Weights of a small GPT-style language model, trained from scratch on English Wikipedia.
Size: width 768, 6 heads of 64 (3 for keys and values), MLP 2048 SwiGLU, vocabulary 28790, 89.1M parameters.
Training: a variant of Adam for these matrices, 900M tokens.
MLP neurons of a small language model. Each row is named by its layer, matrix (gate and up: input weights) and neuron, and shows model dimensions 112-207. Each number is 500 + 25 x the weight over its row's rms, rounded and kept within 0 to 999. Numbers have three digits each. A neuron's up and down rows have the sign that makes its largest values positive.
A block is one neuron, or neurons of one layer that tend to fire together. After each block is what it responds to, as a language model described it from the Wikipedia text at the highest values.

L5.gate261:482501479494495461496520542509505504496525487495496520513482491513534495493512460524447475502487496470485507512521493546498501473503508489439494501503494494507504507506483543496533484515476489530511509508470525508454476502494500541495466477513501514500506478496499447463542477439532506510
L5.up261:504508532563470466481490508517526467522554521503551511528477532506558492478504511459543482519495515471502493445527504490497497443502483518495467488457519495508513514482462493509521488515498510478486461501495509503489534495470457528515501502503467479480524507505501513503483553538504547506
L5.gate1786:466498508518441554563552477452469500522519511437516493501508492463576493525481510482545493487495509465476497441482501484468489465515489461487494505481468507472454508545446498517488510504530508499483533483484542493527499526490443467507515547506507482496508513475501455542483497505523494497
L5.up1786:473503501535489528529484459534460520482498478504502523527512525492484501477541491513522482463516500503514497513518476472493513508550470459502496494509502482490431534508445471486508529500517501488510486505471511504489513454531452547520532459482461481506501497505561438506507513520507482483
Description: Table cells and list breaks

L3.gate94:448493466468515505547574487539489531535485490538503535519494495478535508490523516569506466504488519554497561478502488517476530481492496477487506492481498493544526508524498512477473518518479509496498499456468493536518503521496503534506506481518515489518479487472453451521525520483553466493
L3.up94:513491526481490487465456498534516483493488511506485492504521505514526502508514520456493499563476504526517499507510539489495500502481462492476503505519467515461483521542479484535477450494514499484491494484435537501533528516508473552510526565502492555529534518514518519497460526505524523484
L3.gate633:482494458553521502487521530475481523506485538541495495501562527525530452551502495503496475512477474487494498484529475508433504531465483457524486481482433494532535524500459468461495531462489560488515479510470526508521514523485505476522514497501506532538524496487511495493491553454524482513
L3.up633:493522470516486473505493514510511529478472507504488474522500522532550445532534543522518482505502485505505513461520510519497496510500471463519459492516448495503515502538477467503480513494513500497485454464504492552492520491510527479522456538477541491524503517491532519529470500520516491488
L3.gate724:500467532498478486454519485515487473536534483538481476499523488475590493483493481478528502496439502521473538504516549521476541465513495509446512502528534489499443503473482506523496455525501471471527511471502555500498506518501448501557506531514499566463490531514510489505479493509489524500
L3.up724:493515521481526481509472511529481519538481521491491529439452480504500494507484508464493463455484466489438502503502515502477507522475514473514432526560486487492502473492490508517482493494482515522480474467515517496457508507501525515474511509483490536518511524459487445508485496476487521550
L3.gate853:497516454476545484493469505498507487494494545530481490466477497486485492502513544497534497514488501497476485506539506474508492517506513466521479465525464502437467493508529505481445503565504485526534474488445506523509471472485490510518518529504506562543490461489515455523455564508502478491
L3.up853:498505521532499492490550525517490534475471507447463512507496533528546480499555551532499489456467481473473488502496477531493469512455470498553519533481455530481512529519474505483524490483452517483509506516508515494518465463513510512526447507524550525539512499486500511520517461495507449508
L3.gate1191:504510498461503470527503511525507473510494509484480463428478464486523472524534478508527547515462501497519513537542488542443467533505550472529472511530512499505464484512498501460501470501483460510490518443503549528499485476480488522473478518486483508530495522480533506495489477516486472472
L3.up1191:466503514463461537512578496514523500534473465471514494501533483438526503494511533520508506487463474528529513522460568478514525496535481508493518462512481477493468546478494524511501495467486471496531477468475508500477524474548482492516493495531493506485482482472458494504552487488464491500
L3.gate1260:508480474480512511459485493478502497531511514463494465491520489490522437483518498478450499486442465531502488497489530496492508510483488449547467512543464545493468482531515475508499484512484491480543481495483548511514493498521543462486528526486537542506521499501433491542555523500533492479
L3.up1260:545463537512456473495543486489473520509536488523502531486476472542501505475489506471561459473503493471496543507530498497462517493458459534496519482468477475481486508498524502495525514521545487480531514490510485504460535447485465518487503526498497518529548452509501490481513501515529498525
L3.gate1913:486483459495505506525518462483501484503537502430542488523526539470457510500529477491487473510489507555534513531514486477488485519482492476544509488527477513499515490462539491439546517509502493512495487518510507510556515479532500482523486492544547484511503501512458515483472464515526479499
L3.up1913:471482503481512504548509445529522501514537524494531489509520512529527479475516445480487497481468548491483570501516497489493495491517536500513512485497489481446502481463528524480500526460526494480483555503468507501530516489536490494524517506481462501498527520495477522473484485495470471503
L3.gate1990:502522492449520426496524499521503525517528532480460463546504501500525474515510515490489523510530498502505508471483507519484496470448508492534463515510474465491514452512494562503495462516490500451488496469496482550524481493585497513530517517486537490523518495538507458505503479527487506545
L3.up1990:526474461508433484467524475494535492537528506486493563519488526544527535498480525501502442458437510457487559454497520510500528520520494440505474514524476509478496497491485477520507519493499495470523530526495529443481502525512490535546586492510515492502514506527479487545537499470499454485
Description: Quantity words and digits

L3.gate271:535461518464480512532505509481466489531499526479490487522481480501484470507499509528511475492496497496479567486502490446486522465490493506509486507486456500468457489490485496472495491511508489511541471472499504497454486472520494507495493525483501537538494509500471478475460529520531496495
L3.up271:500524490496465541492525531517510497509497505535459509474485512460448513507449515466474526462503483503477496499487489521509516476539462487500504508531532483521481490524533470534495471503512440548479494466531480490488471486542515516500573540514514510501498502488480490502544529513475540470
L3.gate611:562477475492500483511537548501508508537566506483467471484491481551470512548510494485483531526472458470491506496481478488478510480463507483509498511532509464522501459470538525515519499494484473492533491473490548504521521467495518492500467504515524485543487544514494484509512466477496467534
L3.up611:514496468510473512516481544496518483498546484514469505498494500514493514506441506476486570523521470463456468527465497490541497507528483494478449517528527465507472485484496484516497487531476501476526490472489481479494488455489494462446433479526525484519482527464492476500498468510480506529
L3.gate825:519490473503492489485526471506533500561496524469476493490505481499516511522476526475512511496508510479511511489473476492517518452483460490471491522539440451463487520468501506523487464536499494501532539444476521496497482479504514473492515492483553514485510482517436463482505478483448484513
L3.up825:476461468438516520523496482498499512567453537481472481500468495480529539529497496507499515512501493501499548487502507497490504518494466486562530492499497495491512495516464486524531479469490502501467519507470536510506475509534501540497506492496551484514486494462488490483483473523513515495
L3.gate892:480486537507490510515499498491493531521521512473519507517491514464506528503499533494484493507520468486487500488447462514485521484510496499497448489486465534506497494499533514511501513501443501544491481503471521509519514519565536514493523514506502551512498493505489487501517501530503530526
L3.up892:481477488476492528552504538495460512510498514516515493476477473492478528495525489488513500501513505399473542494527483461487506452469511475526507487451459554491488530492529495501480548508501521501546503548466497495526487471530488504503530545496500503529539529509469502510479494523521505535
L3.gate1060:519457513492487530531496507486531484494530477491464490445487529495494494491497470491514498513477450496518504508510484452479479457485497518492510467510471501496503497496456513549534509532496490531502486514478492508521494491471501513540531499505496519495521509458507489543487505528533498495
L3.up1060:472511475471524509567476527465525463494478494505491527452498471527454498537497507504454524489532467502520487468546488477514494506493495527485509483485525504492484504524460494550498498503501462497456477493496480482502491542484494528511473445511531485499497457465543502508490457535511546475
L3.gate1670:461504508477465533510533510533496525528468468528541521504479514489531488443530486523511480493440525498506515480493490511487511472506477514490525490492490463450461530537481509564507495509524438549504500539476504509476518523490456517532492495540499529527492488569481510499516508492524530470
L3.up1670:475542529511486484505438497490508483494479478537477501514553537484502552547498462525504529520533477493539544474489526483489453503502484485518479447459498507499490504505490488483454509494518495494503514535493474474465514525487500485512502548517447524501461500475454519508500515551522513537
L3.gate1719:483471506455506510576509496468503519528481508485518523491481502492523475537502496478499490547457508500495500506567520479514544444494518512490504500519523500500488520482529505496511510502518442489500511484477509505546503492486509525518451531489486508523496523459522504463472521484491520466
L3.up1719:509543547538517468489461463481469518489514496509485482493532475553530513452491521482495530543503460507472522527552527487479496532453493491468463476507457526534495486506512514497478483505491506489425469460518512484438480466512483523487511505495493473476538543489476457515498477540508506496
L3.gate1824:517509531482448494531537468512497492512503559471483496491462520476567518502496500470528511541476506477479546462483534478465510455488488499468498493504484499465469486516495478518513520479515501493527513478495510488524495516473477513506495569508498536482492561502486479538511513485505525517
L3.up1824:544499523505524488538480481515518506521496500552510496511537490478494529533531497470487519483522478505515508498498508487474497517520504534509523472451530504506486477530500521500467482519516493519587508472495482492476528526517529463487505518525511492489497496475480557486549507517487525536
Description: Numeric table cells

L4.gate275:485469449471518512499529482460518530474503507512487478512476486540493496514503520517469500458473457515549532494484498491504470489530530509555479485507451522480483520491505530498518481477438511467503489475468505505473482483548517499557470520538527518516509518453471481456506500495520476534
L4.up275:483498485513493542470509537504574496483487508452509515492524518506508522513561490508519492517504480512519484493493500542517484492516515510489517507520463518451527510479483494497480500510494499516481459532477533467505492474512521552517545486474559530492521507465485488526466491468495507501
L4.gate611:516496466467519509556520478489531474513520540540497472506482515516456450539556482504482462477508521517516549497477565560486478504439497521509480523487430517470512492490530502500477526525490513481492494482493521511532507503513516454498507497460488523505528491474506446488507503476443454536
L4.up611:459520516469478487528489489511503510500491498465519527534554530497490576501488509486528475451536469506529520488465494511494526491507499502529506482528488501501464523482512494517509488472506484493484499473496489479465536491478486525541514498530495513526525512507493534546478524536461486511
L4.gate819:555515520504478504478479505485501501505528519496529500543521526490508535504477527576537474452509502519536509508539543491455537488521457486502477446505470482496459536500524483498509504555510466498492488522470520496536510468510469452526570545488463487531530495460492507492460521507530487512
L4.up819:553490469526552512491520502533449500508487538503499503519541510520492505492470514478497487555526495485509493540500472496468523450499489513534460505461472495502478564500513443478496506501468500478475517487459478490512527506523512498537518488547517518524547533519463540510498454478518508539
L4.gate1220:507497492500542535486500502472531494504504527539487438536485511517511525529540488492478498469466503447506516504528489507500523513523483477508498517496491523444515518525458506513509473515489509494491449502453509510491516508521483494466543479514494501495530517514496491518514516487489503541
L4.up1220:511492484504521512505487508506486496504515582514517525502464536535513450519491520492469440530474481440516538501498508488507514511513454513537455530462466507496523529516540522490492454497479496498522475480501524482501481520524529501512508491481502512512487509527461488507565489473476517555
Description: Counts before plural nouns

L5.gate716:484502493551469530450515505438520509491505488517506514507552509517510447513500526522510484501507480481515524508474502495508511489515497512531497536489442499473504498477491504498514476483492515476489521503468532486474471509518520521524509507518528538537522549492501480482458511495510434447
L5.up716:506502492498494480504545516475523458495516447492505491488506475503475488514547493494481519501504468493521525495506493515477482515547487501526479500511477486529529480473491495519510510477501497509475457445530512480506485479523526507531514512469471514520495521506530486535459457518472503479
L5.gate1147:457536492483497543502499512473511500485531518521500515527547509527532462490472526541499472456511484528521489498520514542502493505469495487542481486488475484505519520512502465509529486533481529473499484454462464523539557516509513506520499508461532505541523505486509518520502482480496485535
L5.up1147:469468476494482494498508515494489498481532538528497542497525495495484484540533503510495485533563490463515547490510460524471491514499546512500500487480459510505483507481505420481526469497530504480522456458524513495473490512488527506519517479479464510538534535476541495457471481496488476528
Description: Quantity words and digits

L4.gate10:504450489481513501501521512492485492513514536500546494492474480477495502491517492518542509448539518520446532517508503494477494503476526503522493494466493496461471496542501542446502533507523508470520530495510493498521525458469501483466493491477524557500545524528519489482504510514520488513
L4.up10:461509524493479508515489507477484521512546518496494492493488503530495459501491523515514483508501453509473490447469471547528526496497503480506481516508494502517452492499495527544459489492471539495489527502495492481467476505509485471490495469514554458457465491520456454492528474536511514443
L4.gate1353:472504460458509530553444483548508463506476525468509515486440487483546479537511467531470497489434510465466455483537513518514478506461533482502468528541501487524479467546467479509474503462467448534474494504513521525500539540511543513533512526504512545493528467518512523487543512481478552497
L4.up1353:521498527455469495460455513528498528491493486469445508477466500537505492474484509496464502543509480517441505512466475516533558483478517467469541529527521515503467483522511492516478521486515514485479536474497488503478504497488505498548485523463512501500493490491479510492477499551505511458
L4.gate1674:527495497480539514523507515522490535511537493524519501491541491537527462525512463517557488510482510494517493516517497517456492502489512477465489492504533490541469495569487503501490490471521501514513531457486511506540511530489499505491465475512517525541497497499499491495535537508513509542
L4.up1674:473459506456467493496483519523495504505541523509487505511481472482457516520502527494526494485507461505494492500464482553475559517499513475558487515486530481491452482541496517503484468485469530542482489520498519479507464506513507516487509510525478519496515498495530471529503483501494481522
L4.gate1935:499506513501459524480503534546490507520504535490518434474478496450504489499461494501531490470524538529485505519485496513477513518510517507508482520491494434480529541452515498516469518456471520540512504543484465508441493462481489492509491537510515496482551527552497523506511465509489499522
L4.up1935:455499536471529508522498469515570500505554526478515509490532513443540508501500520496477499567502464562446457495490460487517494480495473493492499520464513486520474524485506516537515496448461527475513453498494484500514486456499491482487478496511527502498507474489517493476534502505541519524
Description: Slot before expected number